Weights of a small transformer language model: width 384.
MLP neurons of a small language model. Each row is named by its layer, matrix (up: input weights) and neuron, and shows model dimensions 160-255. Each number is 128 + 24 x the weight over its row's rms, rounded and kept within 0 to 255.
A block is one neuron, or neurons of one layer that tend to fire together. Before each block is what it responds to, as a language model described it from the Wikipedia text at the highest values.

Short word-piece tokens such as r, l, sh or b that come just after a word's first letter or two, often in foreign names, e.g. T-r-out, K-l-íma, sh-allow.
L9.up259 [124  86 116 162 144 124  98 129 126  86  93 122 111 127 121 140 101 138  76 126 130 128 118 133 106 143 166  97 154 156 133 108 114 138 115 176 150 110 120 138 133 101 133 124  88 128 122 136 162 148 178 114 115 129 113  98 101 132 137  92  85  95 155  88 189 131 105 127 126 137  93  94 144 106 112 117 125 115 112 105 108 166 119  99 157 137  90 120 153 153 151 128 134 118 110 103]
L9.up845 [175 127 129 113 120 138 133 120 117 117 158 105 144 119 176 153 138 160  72 134 160 111 155 155 126 120 121 135 125 121 117 143 132 112 137 103 117 104 171 157 122 176  90 170  97 163  98 124 194 174 122  99 141 142 130  96 115 115 118 139  96 105 164 129 121 174 115 111 118 131 139  73 162  97  95 121 111 130  99 123  90 112 130 160 137 138 102 107 133 131 153 126 136 100 138 158]

Column separators and cell starts inside the header row of markdown tables, as in | Team | W | L |, | Year | Title |, | Party | Candidate |.
L6.up303 [123 161 131 128 110 119 107 135  94 129 125 113 137  97  88 137 128 111 112 116 115 139 167 108 132 117 118 115 110 141  99 139  94 101 148 139 171 132  99 153 136  96 151 121 106  81 143 147 131 164 176 169 129 109 135  55 130 118 145 149 115  85  94 146 154 165  67 119 146 129  78 146  98 128 143 116 149 122 108 113  97 141 134 118 129 142 165 147 153 163 114 143  94 117 127 130]
L6.up549 [114 178 124 117 143 132 118 148 123 169  89 114 114 121 174 124 124 154 122 114 102 176 109 126 142 123 114 123 102 151 134 146 146 126 111 159 150 146 170 176 106 156 113 107 100 141 177 120 152 153  91 164 117 130 137 117 149 100 146 111 122  69 145 130 131 146  95 137 138 108  89 130 141 119 135 107 122 130 136  82 115 106 145 177 151 133 150 150 116 112 151 158 109 134 121  82]
L6.up651 [128  86 135 156 159 114 124 169 161 156 175 111  75  90 135 128 112 127  86 117 142 122 157  93 124 127 143 101  88  79 134 124  51 125 186  96 106 159 118  86  99  98 148  63  96 108 102 157  89  97 109 179 110 131 164 156 175 113 117 148 152 112 132 142 137 163 118 183 139 112 122 161 129 134 140 143 137 103 119 103 125  89 135 136 115 115  97 127 138 153 158 150 136 102 121 110]
L6.up746 [140 132 119 118 160 141 149 132 142 154 140 105 127 132 144 136 139 152  80 120 129 129 141 114 128 118 147 153 102 110 147 178 126 113 150 102 111 121  81 158 158 113 144  55 111  98 142 129 164 151  76 201 104 130 101 128 164 156 157 144 145 124 169 132 141 158  98 144 150 134 121 155 159 103 117 121 122  99 121 172 155  87 118 173 132 155 132 108 116 124 114 138 106 146 149 134]
L6.up905 [149 113 131  97 105 154 117 104 114 134 159  79 177 132  59 105 117 121 141 120 131 119 131 157 120 162 131 129 115 118 114 156 149 120 139 143 103 104 109  97 146 152 143  65 127 123 165 155 142 176 127 147 126 110  94  92 152 154 136 138 101 156 164 129 121 157  98 152 122 117 110 103 110 116 123 100 134 135 119 135 141 115 155 133 111 124 119 119  74 131 139 142 127 161 128 173]
L6.up943 [121 134 137 139 120 120 140 144 164 117 165 115 108 117 146 142 160 151 114 131 160 109 151 112 100 153 170 125 140 100 125 104 126  61 190 140 100 138 121 129 172  98 180 130 110 124 112 127 176 131 129 160  58  89 101 111 165  96 123 136 141 128 130 135 178 169 143 156 146 121  95 149 117 123 110 100 158 120 121 142 142 126 142 102 175 156 119 132 117 145 166 146  94 165 123 117]
L6.up1339 [136 147 100 157 122 123 106 129 137 163 125  70 128 104 182 154 117 117 117 114  82 142 121 119 118 175 124 106  98 105 128 172 123 162 152 139 139  92 128 124 112 135 124 133 146 104 163 166 163 161  79 150 150 108 140  84 142 121 122 143 124  85 141 150  99 131 105 122 167  99 104 158 124 137 136 102 110 136 120 117 107 135 144 116 183 144 176 147 135 151 114 160 119 132 134 150]
L6.up1343 [132 173 150 129 102 114  89 118 127 142 103  77 123 152 124 101 148 144 125 102 145 139 125 149 151 158 143 145  70  97 133 138 118 126 125 140 137 128 114 135 111  86 113 105  84 116 130 145 118 109 126 150 111 147 101 161 148 101 164 107 133 107 130 146  88  99 100 127 113 135 112 140 101  86 167 141  98 127 120 137 170 133 150 125 137 209  73 142 130 148 106 161 113 142 148 119]

Tokens inside the header row of wiki tables, right after a pipe or semicolon, such as the % column after Votes, club, Team, L, League, Film.
L8.up327 [ 95 149 123 145 103  99 128 108 132 162 123  93  83 107 174 186 116 151  81 139  88 144 150 131 161 133 128 140 118 153 140 148 116 149 146 146 177 124 131 171  88 152 105  83 131 107 162 135 144 132  94 169 135 111 118 100 128  92  99 135 161  93 114 186 142 142  89 128 150 168  88 198 121  94 153  92 116 113 101 111 101 116 144 139 147 130 157 133 154 134 111 140 123 124  93  93]
L8.up691 [150 152 147 112 102 151 159 106 152 171 100  96 145 105 134 151 150 116 101 132 109 117 149  99 135 175 126  94 144  88 138 160 124 118 117 175  98 116 164 113  88 143 162 146 110 116 140 109 176 110 126 103 107 149 164  93 130 116 157  98 104  98 108 129 128 135  87 136 142 158 122 138 145 183 147 103 105 150 100 170  96 122 140 166 103 137 122 150 126  83 127 167  66  89 139 111]
L8.up1073 [163 165 135 132 121 130 101 143 150 159 119  92 110 119 148 146 154 114  62  95 118 157 153 112 148 147 150 131  85 153 141 116 136 142 162 171 139 116 153 147 104 163 114 101 120 141 158 149 136 162 101 132 132 117 116 113 148 134 144 108 120  97 105 124  97 165  71 147 172 138 133 173  96 120 142 107 127 117 105  89 125 113 163 148 115 158 137 132 157 148 145 127  97 114 128 104]
L8.up1375 [127 101 131 152 126 112  79 103 102 169  81 135 133 119 170 152 139  92 134  81 144 159  93 136 150 160 164 149 130 130 155  94 108 143 161 153 160 116 145 117 160 171 138 133 136 156 129 128 135 152 153 126 117 132 115 103  69  91 155 129  31 160 115 113 131 124 120 143 150 154  98 177  77 149 145 121 110 148 108 126  88 137 146 146 133 126 160 108 134 135 120 121  65 119 164 105]

Opening sub-word piece of a split word, mainly b or mo right after a or his, as in bout, broken, bar, movie, motorcycle, plus scattered mid-name fragments in tables.
L6.up1 [122 148 149 124 106 116 152 121 144  60 125 124 104 111 136 133 122  81  91 109 106 134 102 106 112 102 140 131  97 120 136  97 123 121 100 151 130 125 161 134 201 139 137 140 111  88 138 137 119 156  96 153 159 144 138 125 145 118 127 160 112 155 137 101 112 167 124 125 140 128 151 149  95 199 140 151 133  92 139 136 139 116 171 128 122 180 124 138 135 118 128 136 119 129 135 137]
L6.up126 [115 169 163 161 141 132  99 177 147 120 112 129  95  88 155 172 124 100 120 126 126  86 121 140 109 143 101 150 106 172 103 167 125 100 157 116  62 143  84 130  88 116 107 141  94 162 140 110 152 106 120 147 108 116 148 158 114 135 170  92 143 160 131 134  99 163 149 177 149  97 132 170 163 160 120 158 128 137 150 113 156 121 148 106 137 128 133 138 138 100 127 147 104 137 117 138]
L6.up699 [129 169 162 126 147 114 156  91 115  88 127 102 109 116 136 145 113 127 135 181 134 125 179 134 103 112 163 148 122 144 130 173 143 130 117 133 125 145  70 147 150 149 175 115 101  83 132 144 143  75 141 145 151 117 144 113  83 128 170 133 154 128 150 140 165 163 122 153 141 163 147 176 103 124 146 146 112 136 122 148 104 134 117 141 144 117 139  90 136 119 135 160 100 116 122  99]
L6.up703 [128 182 151 120 139 148 137 122 141  98 124 143 113 139 150  97 132 183  76 111 119 113 193 123 141 129 146 105 110 120  99 145  98 122 106 113 117 128 142 147 159 145 137 131 116 124 122 131 117 127 142 172 120 141  86 155 122 113 148 134 142 104 127  80 119 125 137 131 125 117 103 128 123  80 155 107 154 150 168  99 142 132 101 153 191 153 108 127 148 116 159 114 106 105 135 129]
L6.up705 [159 123  83 142 105 148 128 131 130 144 121  91  76 176  85 159  90 122 138 125 155 128 115 105 115 134 168 145 135 137 108  90 128 121  97 150 104 135 117 134 134 153 124 160 136 129 125 147 146 130  94 132 155  81 146 136 116 123 159 152 111 127 149 111 129 142  98 159 143 122 133 160  92  91 122 140 100 138  78  91 111 128 151  68 118 171 126 135 157 119 161 153 125 116 112 147]
L6.up971 [160 149 147 122 130 152 137 114 142  95 124  96  90 138  80 165 134 149 141 126  91  88 124 165 131 156 143 149  91 155 134 142 108 148 128 116  94 122  81 165 149 142 131 145  82 120 134 170 131 140 116 153  87 158 133 131  97 126 133 154 133 145 176 116 113 155 139 133 143 133 159 159 161  79 103 100 133 158 136 118 146 111 116 145 131 161 105 117 145 122 133 138 120  81 112 172]
L6.up1143 [136  98 136 110 106 162 170 142 105 119 109 132 137  99 113 124 147 141 106  99 143 162 197 119 140 163 105 111 133 103 125 102 127 128 108 161 124 114 118 144 135 165 103 115 136 129  83 137 167 135  76 138 165 114 143 149 149 155 133 146 157 132 128  95 118 135 150 128 116 141 129 116 163 113 158 102 128 120 117 130 155 126 124 113 118 148 133 152 117 108 110 134 137 137 159  98]
L6.up1308 [142 163 137 188 113 122 152 165  75  94 167  99 100 124 130 179 139 119 101 125 145 103 131 132 121 173 159 123 128 140 143 101 106 116 143 118 136  89 128 154 164 153 101 122 171 150 133  84 127 144 112 138 145 120 151 115 141  84 118 133 158  59 146 130  98 107 120 141 173 152 155 112 165 128  91 144  94 114 137 144 109  89 134 116 148 128  97 149 147 109 146 124 125  92 131 126]

Word-piece tokens inside column headers and field labels of wiki tables and infoboxes, such as Pts, FG%, Website, Competition, Registration.
L9.up126 [ 99 122 106 105 140  86  89 110 140 118  74 124 118 115 156 162 137 101 120 117 131 138 114 127  90 159 163  95 138 173 122 153 116  55 135 141 122 107 133 125 124 165  98 118 104  81  99  86 145  92 126 142 149 115 135 126 129 133 119 140 144  97 134 144 128 119 156 156 174 136 125 129  91 120 146 144 126 130 116 119 109 120 106 156 120 143 135 119 105 183 143 154 123 142 130 151]
L9.up362 [107  89 120 132 132 139 153 115 138 131 118 109 122 135  68 161 149 171 122 136 103 108 120  83  92 145 136 123 157 171 109 168 141  98 168 166 130 106 107 113 104 132 169  94  90 110 133  99 149 141 156 117 106 101 129  95 170  99 151 128  78 191 133 137 121 134  93 181 145 167 136 144 189 108 142 134 126 105 103 118 157 140 150 126  92 138 122 148 120 145 125 147  81 110 168  86]